config.toml
n_layer = 12
d_model = 192
n_head = 6
n_kv_head = 6
head_dim = 32
d_mlp = 384
vocab_size = 2048
activation = "swiglu"
norm = "rmsnorm"
norm_place = "pre"
norm_eps = 1e-05
positions = "rope"
rope_base = 10000.0
rope_fraction = 1.0
qk_norm = false
attn_scale = 0.177
bias = "none"
tie_embeddings = false
parallel_block = false
init = "normal"
init_std_qkv = 0.0267
init_std_o = 0.0
init_std_up = 0.0267
init_std_down = 0.0
optimizer = "adam_atan2"
lr = 0.00166
lr_mult_qkv = 0.7
lr_mult_o = 0.913
beta1 = 0.95
beta2 = 0.99
lr_head = 0.00766
grad_clip = 2.0
warmup_steps = 295
schedule = "wsd"
decay_fraction = 0.916
decay_shape = "sqrt"
final_lr_fraction = 0.05
batch_tokens = 32768
seq_len = 768
doc_mask = true
train_tokens = 147900000
steps = 4514
dataset = "wikipedia_en"
MLP neurons of a small language model. Each row is named by its layer, matrix (gate and up: input weights) and neuron, and shows model dimensions 64-159. Each number is 128 + 32 x the weight over its row's rms, rounded and kept within 0 to 255. Numbers have three digits each. A neuron's up and down rows have the sign that makes its largest values positive.
After each neuron's rows, "fires after" lists the tokens most often just before its 100 highest values on Wikipedia text that the model never trained on. A number after a token or word is its count.

L9.gate182:140173166130165080068181159117125152136136148136124098150160053115043128146073168133166134137101137085075082109122093115129120099094074172075144094065089151106122137110164145104099166127140180071135141074162117177110151134155047146115137187184131165151132201070131146117048112092141147180
L9.up182:122076098078104094116154220133116100108175192092158052128147097098087157136145186126208090119170137102111119063179126095119138180175107168102152115103187103071085120142093126089074179137100142116131120080117113125103139178103114124095131111114109133097110176064151090128120139107130132103
fires after: " m" 27, " M" 12, "ole" 8, "-" 5

L7.gate289:077134125077103064141150144113123157072124091117042140100137139069131095132075172124101119123107159084136133095122132183158152141113108155112121120125077202147138167085158104154088167093104173110131142102094154141159097122150149104114164144147117153130117101114128062091140085140102165141
L7.up289:125118077107090118127060135120145100135123072146092106107148114155082148118153160083068163150145148065168113177128072180174161172107131129121102083147115163028111181138130107146044154134115088176113185141132131154141118124090224131158095172109104137132110145126102086115122074126162147165
fires after: " " 38, " v" 18, " T" 10, " p" 10, " t" 6, "nt" 4

L2.gate305:082089144164168140144122105143147240101073146081118092097179123187138155089080120106142097167113140148105133096070162113068134160159143089115077099138104168145138114127133138107177132111097157066137136134126132172093124120167160151100124146116123162153177126098141136111125137048128090084
L2.up305:103084123137148129146149131099120214131089115118165124084154058124150111132108121103139124125124093162127174158112178121089146128130144110133084144160167122146175126123164158148174154154188112100110158086145153117135066101185090153115079152162123125170114160136166131108087174090165119000
fires after: "6" 15, "5" 14, "4" 12, "3" 12, "7" 10, "8" 4

L8.gate32:182119122144148141143154147143107157083147156128103134085125148079085123113096117101116100072119141129110119070120094175114100149133119134121144106099129181120155142131115095148149174097133211097112162082111111125183136130107100079157191115118158132132160067130156117055122098135146173165
L8.up32:107116131105099044101119178133123129122152116122138149085132101095120159133146143104180074074129143148114145151196150119052069131185177193096151103134101164156121084160140139143158122079043189101137073111160120136181157135082138040123149090131149182097150155106164105104139089104128168146
fires after: " t" 21, " H" 12, " T" 11, " Ch" 8, " I" 6

L7.gate151:157165108142144119138143166097099128121134134130123139096110145165147174063116117144187091124110105121073135146072110064146097119070153125132121105146092171125141157199140124117168097129099149146123108170131118092115150104190106130136110094101112155081128094115092121149117123112186102154
L7.up151:145218113066185108174148175091075100181149151128101106133165110112155141056057113103139149139143162151135148188142082159149139105051149105068110126113119137145163116160079136118153077093118031105113153088139115129103101201129145152079127137126115157021130143128103130124120118156159100118
fires after: " L" 18, " re" 10, " leg" 8, "l" 7, "L" 7, " en" 5

L2.gate56:070135125127112141179069125132118102156125142135137131122142156175162104155138154023110096190147086138145129124139144146153110151097150110150190118128121138152131180141117151189109148166124151150113107123135120044053118097183116135144171225145165139096082109117109106086105081131153091147
L2.up56:161166086061088103091121144141124132119088114161111134099160180132062127152121117084105116118058135162157159105117156122123125178131153139130101093053149169087116148214100135067116109135129125140079142145116131115162119111177138092145186208101165161147090034135130075101116134125189166125
fires after: "\n\n" 26, " the" 11, " |\n\n" 7, "<" 6, ")\n\n" 6

L7.gate305:153150194156101080127154131130096139098123195126058139134123107106122148175129109115163134129155158186087166096182187192085161191107086130072122153124107144132160113094148106136115193111135152081152135102148129100125147128143070138181120130162168124122112130127120166187067148150131176164
L7.up305:146076135157083060070114065094158131126122127145089171078079151162119117138109091105098176091095140148111143135138107084084124139179130151113080148133082155115137106151175102128130147082178133131157136129182176168141158094187105130169061125161171090148099156159111190161154133136149116197
fires after: " h" 48, " H" 34, " m" 9, "h" 5

L8.gate18:154127134150169128103147157173074149152100141109074107147100139143085139122119196159167132127122178171129075098144096128108121175105094176117109167136123191040140138094130087137163082111096124106085162127119167177092163091148118150097137111130129134096106124148133081114142177109136071132
L8.up18:154099158055069137097148145151069129100153165091143162232127096122141135102156226130112160169145130113157066072142169132134137115141136155131116106055115117109156139102197085061136185154095113139156101055127133115076118163118132102114086139137116097148118124184140153079101122123126146166
fires after: " M" 20, " m" 14, " re" 12, " Re" 8, " " 7, " j" 4

L7.gate328:134143109193144155148152144151175175109157150120115123155159101096134104110106103106067155190067100105111076111144134149130098170097116127110117099138125154078069104164128102149112188094157107060094109096113138163190155148128162076173125144124131151114104116118117126080147139125100105135
L7.up328:149108155164165123122163093181118121115131132141151130141124130109169096071167177130151126156147071059118071162138159079096115126146163145106047151123141143049139066160084115092114106136164125120115128114119148178209128087124188106211167147121127129125116135152110111080182126114123137101
fires after: " H" 22, " b" 14, "–" 12, " C" 10, " Ch" 9, " K" 7

L2.gate51:112145058080128160155140154097103073132132098133081117083169189070152144137171111142131136177096117119151079154119162140137092174151116089107131146075124129095139084159157180138154144125137095124082105092064184147127128118120159052205181136133108136121134133139079124136141046127137181155
L2.up51:115116143085121147100076090069041121187133107185164162151190125163101173122124156158102150140122138094206147142217109121132079098070133130120135128149148125071188125123126114199138156146117116099087124091112129170149077103123164156101114186201162216143173146109136084056124163073094119105
fires after: ".\n\n" 87, "\n\n" 6, " |\n\n" 4

L2.gate308:137135090095084093155132183080119093165161158169133140161146196118108131077212179123096124133226150149104105141182141177119086087128115111094114110107082104128128081096134152127126096126138106103178089120133189078127155057111123150126137163153164113133089095119126132135089098148094095122
L2.up308:137156107107102120078131101145127087124200151168088111140186146149086178101165171144072126217204162169142122129188184164187115186142135119112162125084119144107119117117075169150176139161116149132104140077161130103194173071143134106123153183125144152159139114164105109108100102143094107127
fires after: ".\n\n" 60, " |\n\n" 6, "\n\n" 5

L8.gate335:131116144142121101108119073185205182217106136117152061140167105095131121115150073112084140134133177092139173111181091076137136105103135119118082170164099147122204127197145125116087116139174086102169178140124136202143134104178119112166145129138146131114092130120137120061050164084147114112
L8.up335:082147106117150175107130127107094109116141100113175158139062149098151153154154180113123098180113079173108154141130076074122149079167124102138099195140175133168043059119119133112110155145110133072148126157065086135133116168126119200102135087162099137126115118075121145136147130088159134145
fires after: " f" 37, "." 26, " F" 15, "f" 7

L7.gate112:159147077129146096116119123104193150122139171133070173091171108100116156131124134096088147152150151110051116124131117198148149105065160097119164159127124090147160150095128105072149127154095082117123132121113152198122141059100161098103124090142122148130145156162147098115117115155127128112
L7.up112:133120191148076148117051110128158134125096133158122139111101134149102116136122104081110139130090207128112191100152191186118170134136098072115170136118149130114179149136087079152079129119124140095130145138131106135200106092147112088116104160178143090161051073114108115068135138146122170104
fires after: " T" 48, " P" 7, " p" 7, " t" 7, " K" 6, " D" 6

L7.gate129:146092058107148120120070108170134122131136149160038136113123160184076083117162132112137163121081147113158161147171146122118112104102111142117132136095107152119066151098094112151191174157153160148099128141135167110163162136181152053139144126150069114149093112171071125105211058153132142153
L7.up129:120126069140179021144036184172162157140113124176141122131174086146133085136138145044120116138155153120150158105130100107100108153176072110116170126157134091122134172107096128089125114145154137079127136106161139139174082107143149160081080169102121093152123070125136146118212100124174176086
fires after: " T" 43, "T" 10, " D" 6, " t" 4, " P" 4, " L" 4

L8.gate339:083128104094140101093151164190076095107090156098098118145091174070106097181142096152120118136121160121141124126124128134167111138097081140090123180137083143090203108164103096145142148153075133094107155100065165154180150088139042064117119119049149136152118119118137126146101126098144164118
L8.up339:128164065122176177110133110130167179152068156186127128124163124149070126161050181113147125153151086096137194118094090125121144115085135109122165135104125169104160117198028149168120124109126150104103130117118145108109116137129125155186119150084088163114104051146149156130132126147150133164
fires after: "A" 37, "," 13, "." 12, "I" 9, " A" 9, "Th" 6

L2.gate253:151114116160113162116163140118084146162162156084152188061207164124161148114149096157123116110112160132142127115206159110122088152131096114085121116096141082066136090062169149122146126121121131102138179068168160200139115122095159126139106078146076154122162127129141143159131154009145104091
L2.up253:143054157117132136070130100120082140125076122095116096102194156138139130104126110159106124133178113128137158100120162090104102119150099148096106029139181093158169088128128115089105071123159135136082112097144118118184141058187089146167095090098157099111135127126160138158122144123168105123
fires after: "1" 32, "8" 21, "7" 16, "3" 13, "6" 6, "4" 4

L7.gate240:128125174148142129129103136150213051107147168186129128151134146182136092211168128160064126104154136098077179154153117166124131116127148070115116134164186139146101114186165163125086125148209133104145103151136188124179074114142090126206136148122156137059143146120106140155077162105139146195
L7.up240:118091179122119125142095113165148184127059107117203111126106134093111092084160131177174108098067139169127108169082052154110175072108177165087119120172183100098187099096111110114108129125120135149126146140076083118143120090127164123128131138146083124153111109102162099149230164112178170133
fires after: " F" 45, " f" 11, "f" 11, " W" 5, " wh" 5, " w" 4

L6.gate280:101149114141139146156113173096143069131128139122142113122093186177177142159086144140118108113127170094126111083058097056186137115136121113184172089169123148118150167151128140155071144133101137112211130121128131115130146136128109132128118133061098169150141149155140090136088169157146106131
L6.up280:095169152128165164138124131098116149112104167116137174156149140077069097137164069133149111070099154123180181138177146136102154111082107142117157153089079170186151157163162151111131145094156157151161143109177167120133135134118123142113128112097111167102148143125134157153188142133082136179
fires after: " L" 29, " l" 21, " wh" 11, "L" 6, " ra" 5, "if" 4

L6.gate264:147176136111134107145133173102135166078174101121148136102155101156145113121157085138144170156118129138096093089135118117097103175099123115145121133162117105159067168165123121117168121088133200156135127106131166135118150160153137161191127133110122100097136174184071138186104161144127165123
L6.up264:114112184143111130128076125127097174083083109117128099137087158164132142053086093131115119168132147117130125149102114113094164088110160138147158125169102143124084072160121138118126108122163132142142103124173106182163118069161110122147082099074072130129106069104156125085165140089198126172
fires after: " W" 21, " H" 19, "h" 14, " Br" 6

L8.gate228:123100164118151127117113159132133133088123142153136136143181124077109179146125167102168128078139076119142122130176143174082121213135098157132164129134158136081168180132132135111171112138147145076181102115100112122081134146089083122085080115103122131156124174133143153061127135136126115121
L8.up228:085120220055131133140122131088147067109177127113103145126083148110079156098167215081142141143146158117065115175127109117159092128162141152121121094107078135128111172196126126142097110184111182186118127168072136135109157109118111115100095155148118075150127053101138070203168072101183189145
fires after: " S" 35, "L" 6, " J" 5, "U" 5

L8.gate331:093124155120170097134175147081099087089164149076085097143162149054086165124145135129122147154114119140123153112209087142086117093176076089113153166138114171120153103140129133160131194125156159019091155094104131117152126142166122095119168200138156099113120145136069149108087104151083094121
L8.up331:099118165125135145112161124138072160096190116104064146190121135125078118066099118100128157133086124140136131119145026131082174085151118140151162092174092168155172149114173135143120126094122128151113182102104117186139159115128150172156130211104131083110125142138154144157075130155080100158
fires after: " h" 23, " H" 23, "1" 8, "0" 8, "\n" 7, "H" 5

L6.gate230:089129198177097085138126101132124119124119122140137133175076072120122139177151111089110092137157090161102134097164137144108142079179135136111057091155106151058184145145202120150096118112158125092159129122134098158134120151152123120160191226112120207111172134092110149118100160099135180201
L6.up230:060146186147168159160127114128123128137073140105153124162127133058121136165161121060117092143157072143136127107142126123122115041148152140147105062086065180130166169168196117157139122106131104096103140144130120117143129136201178123153160219148138161168133073092064140167083153107113098169
fires after: " H" 16, " h" 13, " M" 13, " ph" 7, " m" 7, " Ph" 5

L7.gate253:041151103174127102146115113092166107113067119091161129144150152107073087126143099162032108202108086122066117154137094122175116063111109081099178154128113110060117073117138101116125136101118140091146202081141100138126170128117194152167113182064115169088151171124120102185077146150099149126
L7.up253:132133142097066154062104118146137130134076119159136138160146055130094163134111116156146116117122073112124184186115126147112165159086215157150128117137167116122178060112087213100112149124143122125130108187151135094190140117130113107127098083101183144080076102152141115175073087111155077102
fires after: "A" 15, " A" 15, "9" 14, "ou" 7, "ri" 5, "." 5

L6.gate36:168135163183146137069080103201145157136135137082162110130138118175125129151136118093123128136201176186108103149074064122120083119193147118164089109184089115154114105164159122101122183155107134152122136156111124167190131081111068166165082188114089110120088080140162174141124154088191093146
L6.up36:112155157115108173068192156143171140120096162080107098083122159093126159100085105145128152153133118146100152186118110162132152117077113092147071145133066110125116125117149096095193142127123076113125084118095137122163087100139123157125120149166124053191138120121135137145098151104102126116
fires after: " tr" 13, " c" 12, " F" 10, " y" 8, " f" 7

L7.gate243:108151116084125146123140119145194129095175172152092111128179137102116144126085121137125160116096134086118126128103142132142165150146095107158165173090100179133084111126089102152195169120147180146112153093102123163207161089152134094129162180094077101102124092140152104092107109154092091167
L7.up243:093162131157169139127085150114139176092113123191120170119217110045099093155150071111100096072150077113087158073076145115070151180140084086150135144121120062158113143119157095119151142102176148112160169094114124095149150184180099136118141141153100128108113136107113129107064182171112165118
fires after: " t" 18, " s" 14, " H" 11, " h" 8, " sc" 8, " T" 6

L7.gate20:186132167178130164132203123171098074032149164090094114136162070126095166060101132103156122159109141150163097158123180116162148191111141140097164060077136161075165156178089065065133150099137119148094116092176172147120137127141164131153118106132094148113115111174078131120085112097093164174
L7.up20:165117148177117125102092092164130135143074168119176133207165136118145184123175111106200062152126145120188082175131151102102124130160148090152095153160109133075118134095111087130096114151112146135101093074130105145120084142171168206156090094178099098114097045151132116138102110128137185224
fires after: " C" 27, " Col" 12, "C" 12, " I" 8, " H" 7, " c" 6

L6.gate376:103138183179097129126110157078064080165130208113149135164098132145117186107152139165137136147061154162105109136100140139081128122231092164142114113131095083086183134122144165148093131109150123146134155117180072177113124108185087115178108163076182172103148134124149078112161135094106158161
L6.up376:148152160126072182077112107053104122114097161063146178098103123076140173120138136113163147097085109128079161152105166130127151101178128226077111105153120123076167119091137178122092095116192180096107128083196106168154105095154125174137087123111140157065102112112137072145123145131154119116
fires after: " H" 29, "at" 7, " Sw" 6, " h" 6, "ys" 5